Weights of a small GPT-style language model, trained from scratch on English Wikipedia: width 224, 21.2M parameters.
MLP neurons of a small language model. Each row is named by its layer, matrix (gate and up: input weights) and neuron, and shows model dimensions 0-223. Each number is 500 + 50 x the weight over its row's rms, rounded and kept within 0 to 999. Numbers have three digits each. A neuron's up and down rows have the sign that makes its largest values positive.
After each neuron's rows, "fires on" lists the tokens most often at its 100 highest values on Wikipedia text that the model never trained on. A number after a token or word is its count.

L18.gate763:564573581466508462546438497456477597551496561530484438484514442537469493447526497437474514495549412455471469461554465476512441563525394539423476482463405586437544520492506416516468466515507464572460397455552530620484520557498502620513439475529516418516477539423460526506523412558479496491498589587474515456462494485510570601471481512474519565516477507433509508568571509432541493502544580503530467502525471503506519565401527549429483484509536403568546504458356479451505532483508491417539610496494574404526438448513441425494514431544548474494560448541529416470538515598471529584559518513472526390524526547527503511617530471471470579522572550514568518531622476498488426480541
L18.up763:524548525497557478442477464534487538565541509516558567514582452563456457512472568446520495509532479505536544415488409529541484540524407490561499647609482600461558446501500466487506440494538519502639507549484500487470471551523547460502449514512461507576469428519551534396421529564543458462526549410572504403469510568553494489529490444541545465541493418504569454453581488503521545515583464566484560548532515391411545474456458476387532437583459535488552510551505460465410528548522483605428570479399464592513518576489417506514524486492537569579524503451501475434497478412617621439551454508520522441466494505511394462509467499497424505476476439420485535533471550533487499488501
fires on: "19" 27, "h" 12, " " 5, "15" 5, " G" 5, "12" 4

L3.gate11:546520507531448543471432500536411493418474428481484618477481599531493499466498472603553454478467511489496387539407493466554485567544518526452565613479526436485542446494519423502447555486492572477511558470452405549466472414537508478518555551428457536509552518414535474514465491514498399516531496430471521542474582480516481502464427413469521499543499482498500527550569460521540502540388494535537438524514452583500551476529489562559493479493628521511500567539505566467548493475438465551481445432450605493499437466552541617498510549485413396526517530431578473518495520427499402449511483581510529455512628446485469544622513447545483556476473442526479571416381607467521477538501
L3.up11:537527465488442580521492478441296472487473451532578504476468537567547462479516544572492445528527571420603535560553447487601583444529524506474483495435532514529515574545495371553477508491519520515492577527510441523514425472507493567484485475504451530549384496528485426551524409454477569479461557516603401500514455475505462458500555549471470507497444478483452574487463467586558548395415508472485483527427488541517467500500582477524601393482525513571560533518477570533499401414441482536467483522537424560401488503381493494550455475492410476518447518477479413457467551550475455532472487516546573503487554567558528469511446525602523509531476485577446548454433508554472485588465
fires on: "al" 33, "ick" 14, "ant" 11, "as" 8, "at" 7

L2.gate181:396512419491531499551535480507586401456495510526489588547500467510440444548513439469429529463597457541403431519509526516445504561419549429496495422439491540511539541491535512533501467446462477556532428516496434614530502482595467391426482503469528498490494484531468419511556526519465434618535587523380552516597508536541475496468592551562538502470505480465471563539414389554477454563424434516483562415491519531489560532444468573529565501585533490526426472510505480426473470509542414567543507485541489450440530571404537428452435474515549539483472533534477513503423526487447514469457471509619379554483495458540533527470437569465558519481505440532512418454508540454456443402440
L2.up181:587404445598525647485477550472471534422470470499428511505496592557464444516547551440496507502608577550468534482442544527451518484455590445463580554517485472527591488481546435551463587518469545550514458544554528502482592386533507461418522475487554424514528549532494463583447506546482485491524497471507601448585538576520432478521492545469537502503516494481440464499442512517501457546462464504457536420481542582540549414436525414482449443568526448441405569497599472507464452533554464611584515398434427511434504547449563422448508541491535488493507589445537556531503546540416548461499410530508409544524490429598506548497427552462504470513502450530506463525560527498425493495498
fires on: "ing" 23, "ed" 11, "ist" 9, "ation" 8, "ate" 7, "iver" 7

L18.gate252:556414594507463493439535492456567557510522454583547429547491537471367446502559527547442584495498486525523445429429456458489477532524525494575512474534474482447504458464588488560595558383469545521508467472423460459451428510527438491471449477414436470508479560500564417518440520453568583460591463421482523502470577564421503439586500588416460466413425472505515462432467457462458452475477479524392573438442464516566514531407475488531407497501556454541541535564491500495577486486498492557531532454532548492464496562503548482422416478442501513558490501508431525493520498510601522438476539524567476434551497447473502543451600441499480373530452513533424474452414505554421450528425
L18.up252:542483539440485441562477624427557568456599481484507475477525595494521572446432462465492472471417492516568561604566508484508417546459552529522557484588524605422422400458407509553563563531465494484531497456488468526512513462469488563490409458443365474449503468570559536488493523528501475485516581563493521523513499440561505432507532494413456458563414520540510457453558517495534499561515526491488433491488454532567499475481497502555448491543485494541584518431538589496373507529534509517445368574506581596603566514564461459528588515567589583472500486599522482507555530523523543544448425438580541429584519530549487520460461518469545492546483462431426501485557466489508488497500
fires on: " Ev" 13, " Av" 10, " rev" 10, " Wh" 9, " Rev" 8, " dev" 6

L2.gate34:441527442537411489529566478498437612487515512506497467536562464589490505462502607498490563579467505542478499520391540427484531476567484424371527565465446517461467473451500467571450455480497554463474427423550504452569459512558558510415519527496473538533436513512519540533471446456422388445582506518555490464618415500520496500496494471516495560499464449469466597514597491550598483515460586463520490526532524556548519585512480510533496529482396532498613523489579546535558451429474532591517470613519475532535453388503471459479436618494512393492486474559496533527514482518545527486500452514544471509472532474535497637521498446541481556558410541515457587503474522403474572575582
L2.up34:482625433444548454480553410469550464457467481480545537510489554517594458447543498523466489451523467504421501480495609539396500475522539466472482494513463530467575590471501480472502529494536505515448547382432505567464527572406547545548512428397443495472469451548433565547497524509439525446506471433430593484468466475487387574512508518616470522535396475532583457461448512512547499500519619603579551469479497494456422540473420446467501467550548428565497421519536513520532608429529440541494468539528481519608470500518392477508546496528493434486553491572506605549453441417573505521517446421466419524584424448516522565512565545471479559508533535453480517515458519479483593495481
fires on: "ent" 28, "ists" 21, "ed" 11, " rank" 11, "ents" 10, "x" 9

L3.gate545:514496544438400561497602469428590490544548524486540505506455608538515473417504438421452588543475482567464474481465457506532480460525567471508518534526626405506466539517452538444469418479439494528465554376526550533531473563560580393461460535519458431475423530446476478508468528521555492538528459432498449505457528510508443490476505553477579405582521456476397484540507533507378553442427493522578531436383430502519508488389466490514450515537599521498486455468416561522585421506496405477445499457431471530444460382559541618461433514491450535561483517522437503486552431551467576488483469553471403473514502472491548474518503500521541452441462412540477494555524496516522497501566
L3.up545:501583457459545501471516463461428429586482591459429483460557525432521469428491466377557492485448450499451455495522558508483481434515508480540592472561487503493491510498494497518563377441480653415562558485481509446496408531588539471499496650536392445550573537563508523514541416455558503499485556495455517451478496501495519498485457423605513527474530487474475524412595476445401444518476547488478488469443459517467503497500553550510497493456498449484491585487471488492452481504530454581536514416536577444418506512517504518505457524522489549460458544555542480546533505564535595552536464464433535427416459453520496470521409462485422473488584492559566463486434494443573386663565
fires on: "ing" 39, " leg" 16, "es" 10, "ers" 7, "iving" 6, "ia" 6

L11.gate343:435560562509513464538370564507531461571542610465473535507477483525519452544510512462475498477403533582555582450483599453334504594503476472413496480466481571513568497514506503426515447532507428482483422540497582437560487400512467412515487468474537573502509497427411446457496488565569554464468554516535513505441429494471531556377491430464511536484452457546548492510434425401515519575481462482460462471515523416483468472576481538539468535520560634493459450474560554583419486529467495429507512559497532453523501433496493435449449491498433514475503624466439426531496527433544548545581402572531426542543439477497573477449403422489449524517496482492502541436512466522499525501517
L11.up343:519472418629470469561414520428518472479614521441482450501590379490550589547504507432489477565492490502580496507475518433565472516419546537513459497493501447462568535488456498489418505406552531619463502472381467459506565530506566458535497561537500451445431457548497426484484632477464511485478537468488511543557454468467490493501472522502439513481588499579397499535470497462538514461468452398445512474517446518473505395424365460477449511507588587503569495549551502437482514563475649594494480431542548541516526458504571429557572477508484586499461432508501507498498470532531414559563439450481499495523458513389477499411437542480488525437549534480489541520531566460484481458466
fires on: "ons" 12, "chitect" 10, "ason" 9, "t" 8, "s" 7, " Press" 7

L3.gate432:482548546583495491567493445510549491405511528514520474520538576491381480510513449587443558524549529476431557404523527524448476571481572461470357533552395529511522523557503487501431545537538535506453484585499582589478513482482447449519524486397557487544475531540404491537556453530523497590509502502487477448466384485578610537486479463473539384535446439555445486484393443556560519536547525495533515500515559414516476528626504565499457569437513614579506505563514428475484505457453466555581556483427543511464441479461522458482504477432545499503457556513477504430480514560505443524508438519625501531486456482428427523404553517561481492471384439433456516494537507416504466469460
L3.up432:462531582580524547586485407552573449481512507471472435501536578539442470530483441545463471468527566453425580419542468518403511549496531504467403502556444576513495504521430456472401523545489534530464457528461557511504544414458462463534541498455585433510511469530426505538618464461509547561556463560503484460496411436571525529545550489481550427498506484599455452466447421572511517492541471504511475471497548475533503527593523568512513557452563588546475507528521463457457474375466490506689537486490519562425468478518474407522477548470544505487440566568480498460457511529435469482500432457640489537471432482513410490432517524574469453444373463419523496515555484413533434477510
fires on: " state" 16, " President" 13, " president" 12, " Court" 8, " author" 8, " House" 8

L2.gate830:553384483428509431455596491556508528434440548544530506561450489491537538570543547443508549576534506504499405517500496541457512550460417494458533531447538416499501516498467477510474439434532506444513523522461459513530496516433517522406434571470510510457568537550577419516460474490445515495482471529443592508390459516483537434451493596533477520466543459449451525571493497484546519567567477518493521430486490464610507557478531496573470493507520488536380582545393580444513425367425561534468457511495393495390507511549517528439426485513434468463467521487578589518374493541491491440569577573549414448571493473465494463460492476600406383455506469543475482482503596544494529463489
L2.up830:526589529577496508458583499496498492488505434484484473580497472476448419416545491543458459487517517503546491454489501557445438527431480478524450400470579517517535582499527531581489408430485552464463497501509481407555458542539549461453457438547459477468507442610460513542496510553618570491411480505333383530490533535520519485500541543542465508511545488423597543512475495538505566463602425501478538452434507461408548420428472600542477448559531484466552543524538465494456477547496526456498482420521534502428519507501482573513551549485449594465526540554570671447535482528515551532511554451470430489536413504502508496499457555549514456460533486486519530543628378632474493475519
fires on: "ing" 22, "ed" 14, "es" 10, "ion" 8, "at" 6

L15.gate499:512542443411493520604564478433520421454577434518462536430506551464457425507461426522573528521579522495473553558458510457457424666475457536493522453560477577502498508633528485516510492453548452510457555448436467488476496558521450446487461405519458496448463491583459475432440438468519563492570490488459443531537547515528543501450583533511494591522522462504576613500521519500518473600512594469524502387454584489508522447475521513407461471458513482485474554505459456539523452372537496433460543516486578438462479510474479514516548414506484512484396541504479436561586470680475468548544560532529444479426498482479497525423528514461451485434518482504569512471538545614451496583494
L15.up499:398495453521485557487531547498527494519569491405531558557511535499475480514605488516518509577426504447530440538630526550562586570462521467493518594538485509573501517430469369485499529586540487448420457474490530480496431546479451556452534416571503521546494588492524576528570511486470534440438531500473560482496562429534458443607521515463464445471403481542505569475474380528494417572527471559553451397496532605548494523477416443575414418411551596527460562552509422522448567531475496439548557562464438399443415506474461443549468542531526450506482476457470436521457571515489536573535490491434469474484393481547523475513456495497556518543458465516536416523493542509565487464492
fires on: " to" 44, " |" 40, "on" 4

L6.gate403:517468480418507553530499506466527450544610533465406449443592537528573403535484424486455538441459563407474455411531520445540451600493521464552597445479456483576564553522493532489497529490547488486465499464463454434598479470549549466512450544454303489560481442517519514573500479487475569465550529474432510418521593487541604516477606552475424476525509422391548409472471406547435486494506491540562542549547501407571517564445478384443525497421424577507459554489442506497419510483513586577500487550457485467461524475518584589514486395486499563475451500472466499481510472457497510510454455462460554548444531488511578485511500521437498483532527527510533451494485505550430537567526
L6.up403:553516596494474498450492496419476487552537424542478564531492565493516467543542491607403555507306511468461491486522540444530424488533497497551498443525431499571438493472513549470497498486579397555526490610552459491497448511481502552510525507462442523517621574480427380522539491492463545547572479527496509514472500496484426509460559492521394504520517501427439540492471463552526393505505535575558516479560489470534544466568460482488543578539519519518510528483525498603548518510440548406590468475494450467449541513495475601469455430513450458492444505470506374491432433478526415478490511479607614429373516552464523534483553483601502461548506530622589523521455525441448540457499
fires on: " For" 30, " for" 11, "ed" 11, " On" 9, "ly" 9, " on" 7

L8.gate556:563520481539516501605578399456468472520487458463552389485480538550494464522459562495525482525454519452475436561539561420444525536486602474492374488464444500420523459555541485592516449523580523503401530464458480494527498470500439439572433376482486432489444490446483458411455511451478544471551428500412536515497391426559500469423519535550430480442573443529496417485542488541581464489452395517532521495476500466445550501515492503530486484490469519506578440507563534521603471430477486495538585486608434555463503386428489453414454466559504542529505499489515408446498589567558562551471495547502484523546520520555586529471464582569490508539457415583437566454578551546509516552536
L8.up556:459514519522513513540527492436591403538565519473529536568453440431455555531458528561494495523446530487479540392454533515554478604486444412393522574500531509532544494505463622484484402534483471556455501556498541449487509433517482549452432485495509512512462554510496403441435513484423525433521494376495514399455527564544526467510523580533510468437470510516547516494511530447549468643524549541413609461517557544494467456489464507398430495566458539408509494423451480455574488577362549499501550472566524484536508444471492511461535529466481440534554484492493507573431582548520478526483521528471446395514496604539657517522523397528492588510516472463543506556536512450542543415455
fires on: " At" 25, " As" 17, " at" 9, " Pet" 8, "At" 6, "," 6

L15.gate500:505482406509496505564540469469538523534597530497511544446553512443479529527466542456476551528465474475578525477560494466480565572457501508447478541564464512602480502553475559589515536538596574522493447374519534580573455501499454414477521536461518481513522657471641482455510537519400572585564523494433585436450426530478556597470483512422416467523529450471483426474574548457540438500498547471432454481495464484511607512448477470513520530512542469473492630567404521546472607475395507475458497494578433576541412514503452525475428496499562390522535502493479510438498479496462546485478538520518500538533520440560673459476523558501523488498485486530477484457457502474450535505405
L15.up500:489508475498393512524565515492502450441552466464432472494475534517493483507490480411564480446537489545524403499474488525553445428536475610549519471472522489525479520518561540565525615568544501567493557524469521480645469620503520359498505438555614489519484462522477444516525508528415587562567512459555417545457447503491516439431544446539499576438511403495541511523479533481501537468424578567641508420439517561547495620456487520474510438464468515458487524507466522523541516513470525526550429457551444627489510524526506385510457471453569518504481487556457576469423468553431473481529475462553579615494497455540478376446543547564567504488535535543537491468538420554506512445449
fires on: " " 26, " |" 25, " (" 17, " with" 6, " before" 6, " as" 5

L18.gate866:398389555476531512487512477503512494595539558519414513412485471477558495494506494544377490574526398466487515419441452429556456581530476445492508558547467472505463478523439462577521558461489533518496478498507550368535344525554482512497492585534424465473539543528531569472427464537449545483499528491463533525599617557517526543576579543407525549490498425459472578467559509446490535501488533464500538501434520539543586493496514500524471625524427463519525545591398470515479560519482502545528569519561504516509433492482551475461455539436535429511400592495509573551467518507490587536508519440535511500552496575451447546414528502427536401533532450582495564474481500589429427535544
L18.up866:536535496497435466592484528485463453451573457508546451588553623531517542524529482438500554568425534568550517584536386481462528511464558607438495444585590522492518541515535444567484516499501575501448505590468528483530526437558555452466449550470475473437548543520474461525516500477394522474533427473375498538547472487555442477499498613506352552546467474543521549433423528420470453467411477509525541504506444471528572490536558481540476522473579483418471483558468524477488551522517457528567494432547501571509554513529476490395469453497543488573464495470552411473440610510472604470534390479561510424500558502564589474522555442524501551543455603606522482520528497456430522506460
fires on: " on" 64, " " 26, "born" 8

L16.gate383:500449598471470488493498455484496585419553510473474483487477460466435518538474430504497481501583410517461475534501459508506523558449449479434510509524516515487683399613530529567576539575479540456433415436535478481509544553528447493482430461519461506535502564478475534467461489564478556556471561431415550455481483553510537504439541489425497493455484463539477515487507424433551422471576506556543561452484503472485546441481472463395470467427489524525517449553451470512564431462570387468501550548499504556555426480429566572447477480478487380493530525421507538627518544503538452465515501563476606451500492501399434455476641468428398478565567550487529461548564466597460459547489
L16.up383:520430493450535472460409404489469588404490527416503502507466351455492437583531525514540495459500509490558498519502436518566521523526489521509512534455540550504497520594474474556490528593421500586435470489564440519529491533434431487454512408554520585420490518415488570394474480590485553486464507406473531494601449492493546407478510448492513497430499585489365549455509591525457510448445491472449526454478485574494502453532458469516593490355537483437439477508512454562560472511514426506590558571560436513513472511443511500443498536506484414456522504456550458546394573414534396532523488534452605501529454480431440467559571527435471457496530466408503452496467507480521473509470
fires on: " to" 28, " by" 19, " from" 13, " in" 7, " By" 6, " On" 5

L2.gate606:440506446532450587496446530465564435442487437525434512435419432516477454523530498474593459563601511507508580386516482408469588551440577492415503513484459428456401515578480434473379436547491575544461515502491529567417565430587511529460520487436490465488444470503518499551526481513580479474483454458462481445541477497551489372436564498512509464435580538421573394536388429482560528570570468509496515436491475431576517530532454506541493481491556489530382490511494508531551488538496412440493538480513518455458512460574533589479498570497449525509492509527517509455511494459450496454574601590546416427487493463546539468543534432399464458519539550541445513585455463562457474474534
L2.up606:593523499504447563499441537462527454481500495455460532531495464519487551466511460501604486527534487461454526532488539436412558575510517529506370552519527445547504473481484472486388409588578479522564424550460438475491393541479505513388530430464475519443489489523542478500522472530563471467530573497453466494446490436523458439453613565443501422526572520496506427536536477437524539514488503478546576426530524509544487491508512471596443456450490574554465418479605418595508420537486457555446598539507428534521468428457489529504441515488520576573539540482470524467570484505532482436498551602456554368484481525587499415504540653481554370497429470552507512527451495529448500409460
fires on: "ed" 18, "ate" 17, "ated" 10, "er" 9, "ar" 9, "ator" 7

L2.gate269:479483545597507522463551468553494469484537443502476524498472420541550493517529516482554504611498439552481472476457578523418454533458548513402412486507468515514505585553557446606467463472536481561499606533527432607487494517476471595503546444512588504529583455490405533521548513459551508482517441569500592602500421520524549488410512435502429524459555495508433383588436390565486455511444457474444595465449512517533504536450485530511543580495470499466456452531549663499529435440458460494456474512489431507469540475499518523493477496484495448569435390560457556491401554487419500387453606543521476501519545479540556502477486548478511464621552499533502499514596503536482436536447
L2.up269:516509603461517511420530542463491415459448542382522517616536480582467462556484496422443480439509518488488411548576459507463442460508488615424494515526417452392555531524491498515546550397465554561531448496461473576553588532445564483443451558485570411484565481467465516527527467502580584500459432451489521536537525552489576479510516484419430495428545488490547463497453407564470513550477530488459419448387509549532524510444532510620538523522528451418414496481543491450451513524538438407455612509541625496458523502500506444447564408477487525533502557480555473483451511537453556588502481572546454565535423481577506485517501496487503427507543464549489397474575475547527570473507
fires on: "ay" 43, "ic" 9, "ays" 8, "ight" 7, "ed" 6, "ing" 6

L21.gate747:507489575408505503435580479456455474506441425531526502504516575508557475528622421500444537513458469571447496475484471466565504516451513508506465514539457473471492496520578464643427523514557575462525462446442492484499465485481486427473432506542402451520570592484557448600474487510487590469445507440416513499535471533503532449615557511444431489554487439398532451540520457399454459483493425546516576494471537456481536489526456498518394534611507439396556503442433528536576518411538503598450615478572554561487483524585515390532447531569602508540509423472520525478519493513566551489467508564429461440556478421522548496464531494485536435497445439428564407529527523538483504510481
L21.up747:390531514480456409568554450515550519531551560527525574432458549587540551416571526451641557462483484485426440510523510505538462455457507475516494570427545514488439466494499431592508477413476562518453420537453462526586640470533540580503459504463525455439519470532511479413514504457519535502486516426524558477429488563429488484548517491432504510502511520550577519531447522508433464567509485466537479498568447513512495466446509431467508509522618494530537482568381550522442485435518510566571445421468478494513432516508486459539452515480562504527458592540492527454465469582518510575452521520600495402526536406682532518568563590462470590519473531573482546549454492454530519550578
fires on: " as" 44, " ann" 9, " dev" 9, " tri" 6, " cons" 6, " Ev" 5

L3.gate197:448558521560463441431476680471528438550475504578514518602555465492431599542453457574546564584476495424524563546406625445489503548548420469426489497513467499486556496451442562519551556530516424493537394512437452498505516408566480530458551466548537482583529562508556416481559477439390499557612497422495527531538480450532470471506494477436544529516505468499448519523488419495505412485408536464478439456583427539608499595477457487488457535544529518523445452464491439436416466418467517482437520523488500514540517466467442472447473526491573493511447520548485519494492409468609457475491522466537493485486494512521446581600500414458538509532438524593468537489546540481474503541413
L3.up197:517450428473404508436510525494522561501526453527542473574450512545534468478465489536477555510485525481607503534531510432471577377522508440541402604514521467547557509590595443488517533434526516468510526422377522622381524452553558549551579571518501503499501480560490586514524490560540449450495440479516555537528455419432574570541519549552529576531448545534480542443441524497491437579490570443358510555456537511483507464485481507375507505452503447563504523514433455479493464442558426612475435458529563441548458551510482561541507508504539523597550520520578564577467423481418559535466528544492452575454589485550481528506488487523531484423496473499639531471491493494475542484504
fires on: " more" 15, "ed" 14, "ent" 14, "er" 13, "or" 8, "-in" 8

L8.gate804:550513493525574460529491531543534487458446499579458523459585391543448435498478449515483572526551477495531493550515501538524510531542600511482433507483534468539558504521539545588552448522514411511361520491537462500487523460489409389432508469527570485433530410510409428458446456467544609526495493564564509487488427492530565542529563514445501446590462501485446547503486401537531563416539548448440500438501514474601477571548426560466442474485479580524457392508543535534556438451520409468517550526456538536511490466498466576474477483435629425530417453491470338446465468504473486372476529551565525548529445564584566541440512452481526458419464478510475503475513459460526448502549
L8.up804:434562418513527515556464501480520498501507578536573492571607540489521619572489468565535594440502433511455500560500525458476459497559468516552553478496477523501479560395474475452481525465495547496539489574469531533498456528423586510438511562575453536508521451484430487601528550448532504534545527508458510599433582579511484572535439470443510379466589492648522415586513472519445499509552551562520592432477536474533502560592485531399437573561523539526449570489457493459458498479445520484522434464360489420516478502462494489475541487513501526471507557432575534441517510585549501544492464582474475540476557462603510524459483450562510533458356583496513456451588529494569495489536
fires on: " President" 14, " president" 12, " director" 11, " general" 10, " Mr" 9, "overnor" 6

L3.gate247:494493541450505489463512444517464451460545486476519447465576415491491510491572503530532528511492543524548454579436483465465512482520480449432400445384457514459501488408494539570544515482554439478455486540434614621478507473499502421506476525568573506552476594552509405513555441380545598456484526584538496499492487522413493547453537505483513622522496476516559442507508427487527585449409460479480448464506487479576538588497511464438580513547494359467511534468489414419497542481400512553526536471440439515379535510442501527497424474503455541464511564486517487569402454516523597539471431510544545621495441516497520453527497523496621503534419469518552507494472432490442510622443
L3.up247:533441432422531587457545518432416489505500461451454549514521444516491551512475531563545504517526468606581567486471471533498459457516453458572513476465546467527650545453567484473519405554496528496529542548456439367555450511603543444583554510519525575557447489506469604536573495542449461402437466559548441507468536481480453494512455507516535525487447486595501569475408560568498393516430446589451469565505532520502521494426420492466482459487495480574542600493502500473549530532547486548459427488506527464463484552523597541537530540468515467529553546517565438364527495545495487465442438511496484593477461503522552566506486497502529573508467375440634484441464399514457498566530
fires on: " des" 13, "ent" 12, "ed" 11, "al" 8, "ish" 7, "ence" 7

L22.gate328:523553615508488559462526499516562492552480490497524411495474492417461438476513463488548464496429405517427533421490595410538483544520425478456433449459526422383550467501472442520486488587490498520457565479523451462466466577374493493488449456420548523616455575427534551471541413466496491593465397530469487488491476494433510563475453516500507509503470518507545481427462471455522507489472519517593441533493596541518518546513626406489495510561485549542512521487438461530512505496469457583443540547439521423539521474461398508479586448462541509524603502504495426526488543563592479517460633506534539478443568446519505550547469545450404534433526596514520474474518390449454399555561
L22.up328:553459458425526503474479491657466516420425479392512478481508446559472501465456537514504494474410476582418639495513432367487507533511446518517518501509487526536453475563510494362506482531552473530537449481487471551402537502486409588490560414536597429490550497538499556559473505586600591499504530440493519424581535475512556583452525472501521492438476516530481495458513549488481404455483568482481566429473413520469498425420432504419481559489455497501603593418557530522489529541520506525506498503459523380502527475538443545513520560557494431482499560438520393467470439533491503482513539452472538559608520506489497414495501560504466491448556553403471584554535521528471564540500
fires on: " " 23, "–" 18, "20" 15, "-" 6, "19" 5

L3.gate6:467626537585481534533467436553513450408525446517513414439476548478430510482538509479505477490536523547544438433455578448514505557479462453445407498506467566480450496521520527469494437425536540478415466536507542435494581563425425496477544469531493508501553503533408498420585529504549579388461552521547521514504571585503564528467489476570510517498534491429505467473577465446446482569490485491505494534536518525508461384552498411490425533442474499492376458532437588539458496662454424366499505544411487573430442446554460441490454508523498441517482509493470541486591472442507460472489637534444497567650467461426509471437521485436527517441540486474483466494547500506463475557469
L3.up6:467547501627473501501583529400524497530535442464599459468561404460516506492434594435572573538497478454467455443450577551555500507557478472554500468461535523586570486508500488463581547489548453518491558501466533495538481547560474501429490482479464537510471446598432545574386455468480508511521437491537493530491455443478521590444525494472583457502436488535479518479461519614501490432423414494468481626431518509551546519472501604520437420545484557457587546523434488478574508398577514564404505544474509523524526493434462453558482575540541587446480574515460516476525515513515544440514493524479477400401621540459458452536455464533553477377513549537507483546567479431513451605507
fires on: "inc" 19, "enc" 17, "ounc" 12, "anc" 11, "por" 9, "uc" 9

L3.gate212:440520610565488472668475454522583525454517477568505463519428435549450433496546414444539481467510383503524469460442473539553542513416483484465523464458550506506596400534439442576542529481475486461536474460524464461475456513570474518471503436521604521548562411587498576438448487549521541433515506523599484460549454539515554525463476503561517470498598425488497530452510461498469399586544408500408512612491562505487472531510525568481401423507529508520507436513501510589518528507427434472517437564542425532528548564529575538419483496533471471559581560465494449440529475439548468464537645522443466424500547395512447519548579485491480492526520475517522508447579464506482493477541
L3.up212:479447399521572473437537572457481606483536424480454564547453595446407460459528557593477497474489495449493440410599562497452554498555513435541480520521417580436416621431490470395576462451537528545485531486509480550501634495555429459431447524474497466584529466519457468529422446452529541490523582465520489517603430455530526469523442462523563492481413566480463510469449530548462542373468499543480520512569500537499470495586405431519496527440529527496563483472464550471545517512511485528508503455489521544500515454480417479486532508506436493456492498588518565384493565511478524595481414556576533478514490497428476473555502432561480501508480576524511371586522547412536477487436
fires on: "por" 19, "enc" 17, "oss" 16, "aul" 8, "10" 8, "ounc" 8

L21.gate404:446491593559507550540442523509466561536458535515482531546603515411553505490482446501536497471429530476529377430558506561542542451550499443469415516469391546444438508472472432507502557537611496589445450510544513578431464542519539528517473422537575502504565507435582397563576487580491533570496566496582546496479517511482347531473568469502380495478344404487509587538483488473561464486557450503569460483487532533381579518543465468541480517540432530492491506490512464407521470437470525465511518433540507510538422494514550497565490503448534530469484451492520496474422498490544550583504463564498484422485515514420515587491565468509413552536520533583499506532527558409426572458509
L21.up404:533649569471518498425519421417570513592544546452507569488464426484511505372533553460564489506488541452527527504523517477486493513542427445483508494556442572457414352548504515537590570552469408516550411506642506460513531540489486494477437531562590404475537475551492426442503418552552475449511492493488561488514518516550482583497476525513455430488486554590511492461512519438445488559565518467448550484458535472496477478486519481544480397421533538438498597489489497522528502509401497581587441460429505486519465549574477499475504503503549482543527465497574482518544511515609477383480621543445522558440462434526476555570478434455515458415493549533489507527466616427490484477453
fires on: " " 39, "19" 21, "as" 5, "–" 4, "20" 4

L2.gate270:428487490515439465542484539447621487463492415537475510527363504535470502493449436501464492531485540464502553473439578547454490522461537528453476450434463594492501542532480403520434493577541505511522501499521474544440596473476578457502444392533537513465556422487564549542504484520532540513530514515406519511528489499558429414442548500507450415431491516493494438498524452530536447453503384597504499370578472434489515542604481586525425459495510528516405519485526530597480473599511432482582484401486463457495495589545526587402643522492447514492465556404490476407509484553429436484480540545544422499496520457364518470524541453573496557502472486582502507539528488493469497466571
L2.up270:495454480439547497519518533419581592448436490501527578517429477570493494511454405511454485418510530537431493568508556508495469553500489487467442478530514504462474577527453448507517470576521464529423485461590439442566577491527491515523463406394375454515474484491557571488501407446500491598470495471466550403476509566507444522631542491509563491510485513500551608459482479536415481404493467479474493424486484446474521473431498538544482489518457501429449456511566551449574411484521460417525525477530484506508465452490517447472500492502484564485444546424457598582490435504556549396506454513440417615423545445428478491397427587380422435462578543482535547514433510505556497432490
fires on: "ian" 16, "ium" 14, "ate" 9, "ia" 7, "er" 6, "ias" 6

L2.gate734:510432490509605544436416595546589521539516526486468554512512513462506523448510510515559549526511408564524510543529567411514497510467443499537549549505543497541569494408465554383438517446506448406523603460494450487527533570519516424443543612461475447510576495474557412554530564592485479465570472506556534398397517430454477430465468491396559530584556467515456437540470514460412460481444503476463561496473470505548524459547542406463548554484527425576378447515545593480460501492471481590572513491526553494490477481487481497434454456479576572491467517553439527486493449501413515490512535534497497531601477503436548426376499503485506434477472476564582476506500425433427540419468
L2.up734:542406491399448451530515591516483573455496486550520472429551470505522531608456495379477605531471466518494525457563542549418548456454516458538542507503514538478507492508491397555543494518523522467574476416468484565482501443446592501544462563333399491565537563492543509370509495515495462518527470481569497471447471434504490395452478455494520508509492553484560507430491520400543488553328509466546464478526477464473492559508461572482478485410498458465553468500449550405524529587483565538446533462506439460565427418523514489487489501475498477515456490532488475437567442533508620453476521460517501469495505479512541480474438493448533454459429592402615479440495454398429443568525
fires on: "ing" 74, " Gl" 12, "ed" 7, "es" 4

L3.gate337:475471474415510474585463456460517375534618556498457497479544542559494464460509422534541561534464437486512504570470464502466389559571432537599458498492463479530485418518528562506472514464520565422469563472440480519469524520446440442483502488558435483465515420509486533558458417452522541507547450453454492545502457495531489468550582503476467565440499472547492550513501432502455499530557463541422473377493404471456546477504474612571551570534411479562482436521384485430528428538498376436533547524455519436423494464454522553452495470475547478456518487491426574424378492554511509406431399553531454523606415437475535534513518460424502465501520407538484433512479484474557443421519
L3.up337:559548480610503452576489335526488546474511509497532482450506532546513421464527449439452517566447498446494575400636377573495440474465476499482567489535518489529557546528559488507551489432491534487492536431488516542448543485548606515412510565436450430487519430551422523510505463397648545451467535467455403484446491482511609505510525603502501482564505428544455547526527496493491433505489470538454487457454495629551542516466561453491439508538525465516409433485560470482501559468496491440488430493511478539462512512580530587466541595483485458531401383530505468535563505501536480525529554464487408571488486454502502432524478469496409496486587432548525493475493437538515493476617
fires on: " &" 37, "es" 24, "ing" 18